python train.py --num_hidden_layers=14 --hidden_size=160 --num_attention_heads=2 --num_key_value_heads=2 --head_dim=64 --intermediate_size=640 --vocab_size=2048 --hidden_act="geglu" --norm="rmsnorm" --norm_place="pre" --norm_eps=1e-05 --positions="rope" --rope_theta=10000.0 --rope_fraction=1.0 --qk_norm=false --attn_scale=0.125 --bias="none" --tie_word_embeddings=false --parallel_block=false --init="orth" --init_std_qkv=0.0374 --init_std_o=0.0 --init_std_up=0.0374 --init_std_down=0.0 --optimizer="adamw" --learning_rate=0.00152 --beta1=0.9 --beta2=0.98 --weight_decay=0.057 --lr_head=0.0043 --max_grad_norm=2.0 --warmup_steps=284 --schedule="wsd" --decay_fraction=0.743 --decay_shape="linear" --final_lr_fraction=0.0 --batch_tokens=8192 --max_seq_len=1024 --doc_mask=true --train_tokens=102800000 --max_steps=12549 --dataset="wikipedia_en"
MLP neurons of a small language model. Each row is named by its layer, matrix (gate and up: input weights; down: output weights) and neuron, and shows model dimensions 0-159. Each number is 500 + 25 x the weight over its row's rms, rounded and kept within 0 to 999. Numbers have three digits each. A neuron's up and down rows have the sign that makes its largest values positive.
After each neuron's rows, "fires after" lists the tokens most often just before its 100 highest values on Wikipedia text that the model never trained on.

L8.gate325:465514542509540505534510499495511513503436558487503483545532484505494524483494463493496471502479539492513555452532478502489498532474478527530467489515526490502483467521480474499504485520510501517510512479476556458537505454547458454480505524485483466518509516483532487520509482511498530487508405498524490516510501540511559474498471473491488536514462493505541530533494512498520507487519492483542491508496485496505487493482506514466494488514507520515495527493552484492517469468488493
L8.up325:485511482528500523479454460514491482484486501498474508499497506492525500582528495478531506490541519449482538463488479520487480463486477514493523526530496543493466474523514503539442505485518499519494503516517520480466475454498509491477495478475486498497466495453429498502511507493483481522497501459513500493473479529502510500479504488465454484546478473517495477482465495528460449505513502491483470459509474519478508556487479472473528482535520498492522508488548452541512525513505464
L8.down325:523470555461485526523526513477491470447512473503468529461447524512494437502466452528483544524523532504512487490537540559488506498500510502519499526510503523512494513499498478459513506541540477509486474492533490514501519472508508500533489497507547536485487506492483491481482515473488511551517481476490510525510497540474491482476506545514480500479500497520465524518510510505511511449492504560493501465509481525481537485479505458521543487531490511514459473454505495487501530557529501
fires after: "S", "hi", ".", "ri", "D", "r"

L8.gate560:415519516526472515508493530471514553507471520503524498507425521459476433485496507498525472504473489482524499478514526484433485468520521508485506481520501498471476531503514513528478512489506502492475553490478506494497511483508483453515450529514457485507464480520522510486514477497484510484483441468517497526518498505489534483521508515466509510488537491545532476498498495513496504486464465470500539528542494526474527508518442494477504459487494531484522531468497495498498472498503473
L8.up560:523516499526520498517488504498545556479496507511533503466477524482473468473526529482498449523491463487483502469516521517460481458518522528484534477519513505480476523540550524513476486509505545533479519477524510498499472492518509508498451511502535493507516538496569556472478511499477524480475459540543502514544479536501519504499498504483483499532515472498553523515511487507515484501512501487524490513511488529547483501471471483506502443509526550473499558478488498513506441490508486
L8.down560:533475468506482515492510486547536471467536490471523502474502495550506535500475541497540468472514469514501488546559524512543495493478497468517487478490457493499512487476508486544519468488509519484490481496458505489541512485511483505531453536481529477499520520510458465487496524491530475527478538505503457498494522500524507503463476478505497524491499538474513498452508462499500520449525481546519525511515471513520487535516454515518509511429513495472554475514513470516473494516526507
fires after: " de", "ta", ":", " p", " pa", "l"

L6.gate128:487473486481487458531523516483497521527551463474496465524497500514550506515495502499502438502523483507505512469503503459460484518476507452501497482505499523501467491485517512521450464518523527470481578499527525505479463504528527487469509462510528522477498486514501436504502479528509529543502467502535458509534494483507527513490521523514483491529491536506509520488520494517476493516474472449531503532482507484473521507513519535505534505525542482505466498520563483474449528473516475
L6.up128:508507520487503487491556481479497485508483492484492504492480555499462500496527527482453492473523539459508494509501494480494512482508513467539508480527531508553522493538477513558476458487487531493497527492521546490491490439514538515529509464509524501474512476510449467468518524508496495533544570491516461473509505500496485522454507490493513475523498496490459500479446486484479478528469537512514485478464498508484507511485468511519490529538547492523454495532491440499521521504509497
L6.down128:510485528498502496508519519463527449497487497522493496448479530465512480519487492529519530505491478482499522521562511542534525489529536470515514500526493530517434519487497501477557547520481450491455491507521476520460458488485500539481487521495483458504527517498537455478512526500521488481510525548507520482460505471498506499528537509524487506468514490461466489523488480467490516518497531527524499528519485480486453497534494463491497496513472526491468504529486497543457493489460454
fires after: ".", "f", "ur", "d", "b"

L9.gate180:456485488532536535505496494437571474515482544474535497466516493459487478490477483506493445501475509493542518482497509482476505472487518517531500497484521481498478535502534507524481561483487479551523464532498520507541526478543532478507547487504502546475465467471515478508536496492512498505465465504505479519499456506524522519534512497491527466499507554481513493533491513542516535534478495494486476487531528541493522452509494483483502512487510513479464493522493513528483521491473505
L9.up180:469499500523519505442497493493513499519491515484518512464483526491486505471503482516473524493497498487533547481507545492477484525481517481548475491503455477481509495512509521510523527501515524473498547517516492473497503498489482481511514506493484534527454482496533479477515496499542449538464500503504525443504504510474500548522466512484542569510485524473564475492474423481501504504470465479531485536536511504521525522467482486483466507508511510515541506472523488546488496548456475
L9.down180:468490480478550508537487506494532483512521468476493513515445540496473531488474508484483488518462466493476499542532520498497498506533477482515482452481512497498523473512463495471548513483467487495513504497485474527521482516499521520505470480522526522474464501503511465494499507471515440536509516477525457462439542472494507500521501508535457491497533472529480493514517494460512502458484480483487479511475466486480508502504432452546508519509471479501500483558457523513508486489495550
fires after: "°", "′", " de", ":", "+", "ma"

L9.gate46:531541481521503481522479519475526525492554487477522482509502488495576489494461478550490449496538514511576537457500458531523514522462506535518475493503462502468484469498479488475505466462491537564463512499507486470489476492493455496519488458518467507502506537467527488483496488521512496513480499482487494501530454514510515506512515442526479443542469507478469511512508491487478494503502484485476498459525464511504525511536483517477517513469496492517511483500528477492494509492519488
L9.up46:544532485532481500511510506498494530529529539481514517527534507497540504491486471512539493509527524477502504457527512468437539508521520524486506464554490504502484515507509517488480477520501522527472496500500503451461485488507481499482513493568493532487490515510552502480480561538485505508476477456502497494491479530524478548519491492491489493484479561476523470508505480517507465525504510465458457437518490474464473486503498456464502528494534501504496488523511512495464522546500542
L9.down46:493482512492488495491490478526488515517525493471504530547501497473479521488503444471487494525456536516533533555488551470469513544542451516442476507555486483505474517576504540510526536524475494484521490514467526509504476469471521474490471479472515484465504546511460488481486500499498513501503525479524482493477521499491448518495477523501518465501510489512480469531480503509527502505475498486526491526497551553480496490542503497452498498502537498491537495489485503489530460526498476
fires after: ".", "ur", "I", " vi", "P"

L6.gate31:503521485522488456504509499514494485493517531520558476546501531518519525475487473512490498502508464510529465506490497493498541522502494480508449520506477502500486503548481513527458488506498537531453480497478526483533486505501479506438485479468497496490505532437496504443541487500503527496467488513481466501523508475534536497527511498521519489485517522473522525532502474534491451422450524460502465490504528506485468510501468489487504525493508522443475464492491503482467490464551501
L6.up31:501455525519473481491495540518494505485480495521468496528548500471508500517492497487506487513494487538524489538525494515474499536507488463499514478499476497476477519531447522549523504498517495511475474505488495484507481495481511509498523455521480503551489471524540531485497543459497475477536450512480504509537475468458496470488526515465496498529456508529493521483513489501559512481527514515505507494540537522471523443532505533524443505497554509491464452518495445507448481471520490
L6.down31:492508491524446504495498496460511531515476490475538502457480510488466487532494558512500541535475501472506524494513491477508495481517513538506466527492514445471523518518565445511490525495488437479545480500554524520504481487497527492467500511480478533472503464501530443481541502471507515465478470522532553500484497501494483556515486501539486510517507499534526460509483548506482528531511471496496484491524465506498528509485526495527471543510493496498527516473477510528518493514494483
fires after: "P", ",", "C", "M", "L", "B"

L7.gate78:468518499493510490541475552477558527501513492510460479435507477506527482519455525510461528505476539470547501521496480489485499472504467494508536506489527501503450512472474484532500524512466446471524481515517532523543519474503493477508507477488486523493490515462549505495504500466484533441538495500497508499519515497491522527564496493532502485522479487480524454508504484465523492530505530451508519522521521506538511508498479470494498459467461455518490502506499459486497471484513532
L7.up78:530499489520495512478517525452508471496491473535493471526511539469500499515496515534549522523493499501481506507487508474460497498515513486492528538484470452458523509495529492529471498460458461505549537485470515492492473507518545468478500516500481520487506536554519509559492520460507496520467554510506539490444501490490551473486563465528513482505538504503485549498509479489485488526491486505502490480502500463486503513469533483497492481570534514515462515520487513537495523515495504
L7.down78:502501469510447520507504508451450547523515509467480509508510481470516492527481519486496473504513557485518498509442417512460486439533490542478486513502470497505467487524479484506501512499503506474505494489505523478497518474517477510543457517534523508490505543507480540486457483483508473501485508545563487520509492486492487501485533522539491501491504467535488503479485503497518492480498492508523530466516497512498544536498536452523522532519529536533459483535488514481501464496537522
fires after: " pro", " fa", " f", " F", " Pro", " Fa"

L8.gate289:469541498519528487523533496433522510459505473458479508499494503470461436573523519488486492476515512458529480480477519498487516484474536499549499476513533496492491517458508530504477516499531454470493512496500521493570516510503550534481498555491508486507498487506501508466509457478506459521526492491490500489507543524517479494496507485491518486477555466496499508500506495536460491521471522476521443508533452492494510525528508513480511484488488524486479493486524474483477496525553502
L8.up289:534522542498550473512537510479499511472541480529512484490475489502505529477516518491501516508502495477471486509494521533482483504488481516500580548501511471491495435528492530523473493535519544479528529525507517482523484457499527495507504502460522476506507493530478519461524517507505491466554440478495525549525479523503524485530504494494491468557508467503435497467480498488526497529517465471502479500484530517518507491529460534525470471488538513493484532534480522497485483471493505
L8.down289:516487540511479487506503562504475505486507483464460495512464504467502500517482495509524520500529528488526474507468532489490509484476503521485490513519481528455487500497477470457559534472481565498500508533484483519506489520508481539544520522479505479519521483533425477511470497477487528486502511500499471511482545487496512477451488503506544504486455466490558483511493473450512557469485513495461500487527484551491514505520547538484486470506483487517528541490477484495477521527521496
fires after: " re", " Re", "ro", " Di", " de", "ta"

L7.gate287:522509448521504487516504514520499492495522518504524477543481522505497465475461493496497466466539462488495472466457484483480504507498513481520522529507524516509492505480493508508457480483492508479478526519471516525480471520532494513497489499542463470486525545463495472506484480516533485471473522540491462500518490540520531514516459522510509440504496531532516512541477546553506512483496512504493469528468492513443457504500464473475506482500492519428486499475463558484476454502536481
L7.up287:512461523511512438526493505514483509484517516520457468503536533494524494464563483513501510478512493518508485523483491505464496526494475556545498464481468467501500470525475487558504513507562493485532472490499524505470507495519541511503520506476483494498467487514504485533523492521493516482522496516538501517524489506522484442517489519500474476551466544496494531485513544499492443503501479519517451483464500494492500463440557517468491506507502540451511492491490465509502508477532488
L7.down287:487513528503515479476493526432515499544485497511548514483523505494505475557525578517481484481438515507506512544533475520485498530483512491497493528551488488480497510492514507459513477507505526509493498493507479494526507465492500487514485486492509463517501483503468512470504500502507495531510484527460477501535491466500495536533511447493483495481539506523476517524510522472494535535507432529511530552483534502475551535524521496518506462524512527465483534480481513528502512521443534
fires after: ".", ",", "D", "B", ":", " but"

L7.gate201:481511420566516510477532519453520521472485509507491485484475488502512451515522450494471505493480484526526517478468518465488504517544506562505512518496493497438473521478535532478453537507494496483511516535480520487522521522525529501470514506487506490484481470492556513521498505485471483478473480515494538480485448541513510482490522501486479458502513521468509455499503506513517517526482552500476475502520530465516533519497509541488506450484503480529499496506480485496493467515543525
L7.up201:481502482521496507511538489511467476499537468472463496474488504520504507509491533491536515517506519474504497488504457527533500539529484466525491507531530481527512467529549535505498493482488495475473510532489517493510479490460499517518508487493516509488480523478533493492495481510501504540514450548493476473499468470509463516497473511471469473475521487470523458445469460539497502506458472480497486461545530541474461494519488497481536549508464468486487491527529440502500460530531562
L7.down201:505485494513477487533461462465565491491471505471538493523486527499489520534482537499507493521501495522498468512551509495491459488529503497510487507479467469510507488500544490494518493488527505478499499489520499496516481498531508504504512540498516511501469497490507484495495460477477456506513502516468533480549550468511496486516522504483535513512514478502517513510503514497522515459524451476456461418486475489557520478446501566508477468455470502479516480450548521523523493455509495
fires after: "ro", " sp", " pro", "p", " co"

L7.gate455:529514510531493488497515535517515507540488521482517438466495453556521528496498448511491466488506540496516553473461446476490479498499507493539513503531510510485490500484498501490484418501558519504501498493483528446494494496504461532505486487527482485498506509482539515501537477541515541459504476500470529501525498516533533464514471481466492485525483545488488482482514515512482461542528480492472499514479460512488507480485493499495509470471497475525507506507553531458486488489539521
L7.up455:464446507517465504492493478508489501502492546466480488483512503523476516570547502482515479513503517507469472491489489511494521521471439529463496489482525503499505480480491511551481463514522492475459502486487483464497481482534520544488511491474499460496494432473471490489514521571518489493515458444503548523488466521508484496478468471508475512498492504495513490467499473519461436510497520490492497454491465504488511527502523493478509481541527487476527525528501443478520476487496481
L7.down455:488517533489490542519535484450507451484498472477520531492478491495504526504483529505480513498496492502514490524547516505498474498479485479535497518532491526484499475493474472469517549523545479478477498496507542501500492451544542471504522493510512493489508507510466480481510488462459505595556513502498502498509502470479504485534483521492497516475496524515530513501473510479546600463510536514528512469519527506479487549491481511532498473522516546525509531477495502504489493482529505
fires after: "S", ".", "N", " S", "r", "ur"

L7.gate212:512536470532524499514490544485575489441523504492473463475493470473486477530451467507518498488504504482482447485486509509490523486526494510484486506486517512527486495445466503502454494535513473457476532478524543501478501485513501494509502486495480505426493523518491525502509431477486478500462557511501552518491510482498507466503476526538479510501511497489525486491500494485510490482486504533517510519523534454460493508488491489467519466475478471517507507440511460510474505474545498
L7.up212:429498486507521522467508489500508494515482538516507536487510491509480486572459508467506532504487523489529497470501512482505558501493514504474509473529486519469505506465516537545474550470491512497522491503497582510505493490496503507486482514526479495482544502517480490488486467506490499579478515506514517455452503502516524490507522498516546463476531516463506512489496411510483511491474520523504523504523540484486458542506495500504527488479503484509490524474463488499524460490519508
L7.down212:529497498503491480515491451512506510474476432472456521514520544504487487513466501488518492511493536477500534485528525523501512485510516539544484510461482486512472520469498486514518479491516538449503517495499490485477561473502496479470437512531484500514514539450512480449465493513515514487488484482542503491503558520515487479508509532527477499495516526509491494469499447500484499504482467484528491478449476507536564504503458488515447544490504506536473526478526506532524486526514499
fires after: "ta", "-", " F", "p", " pro", "b"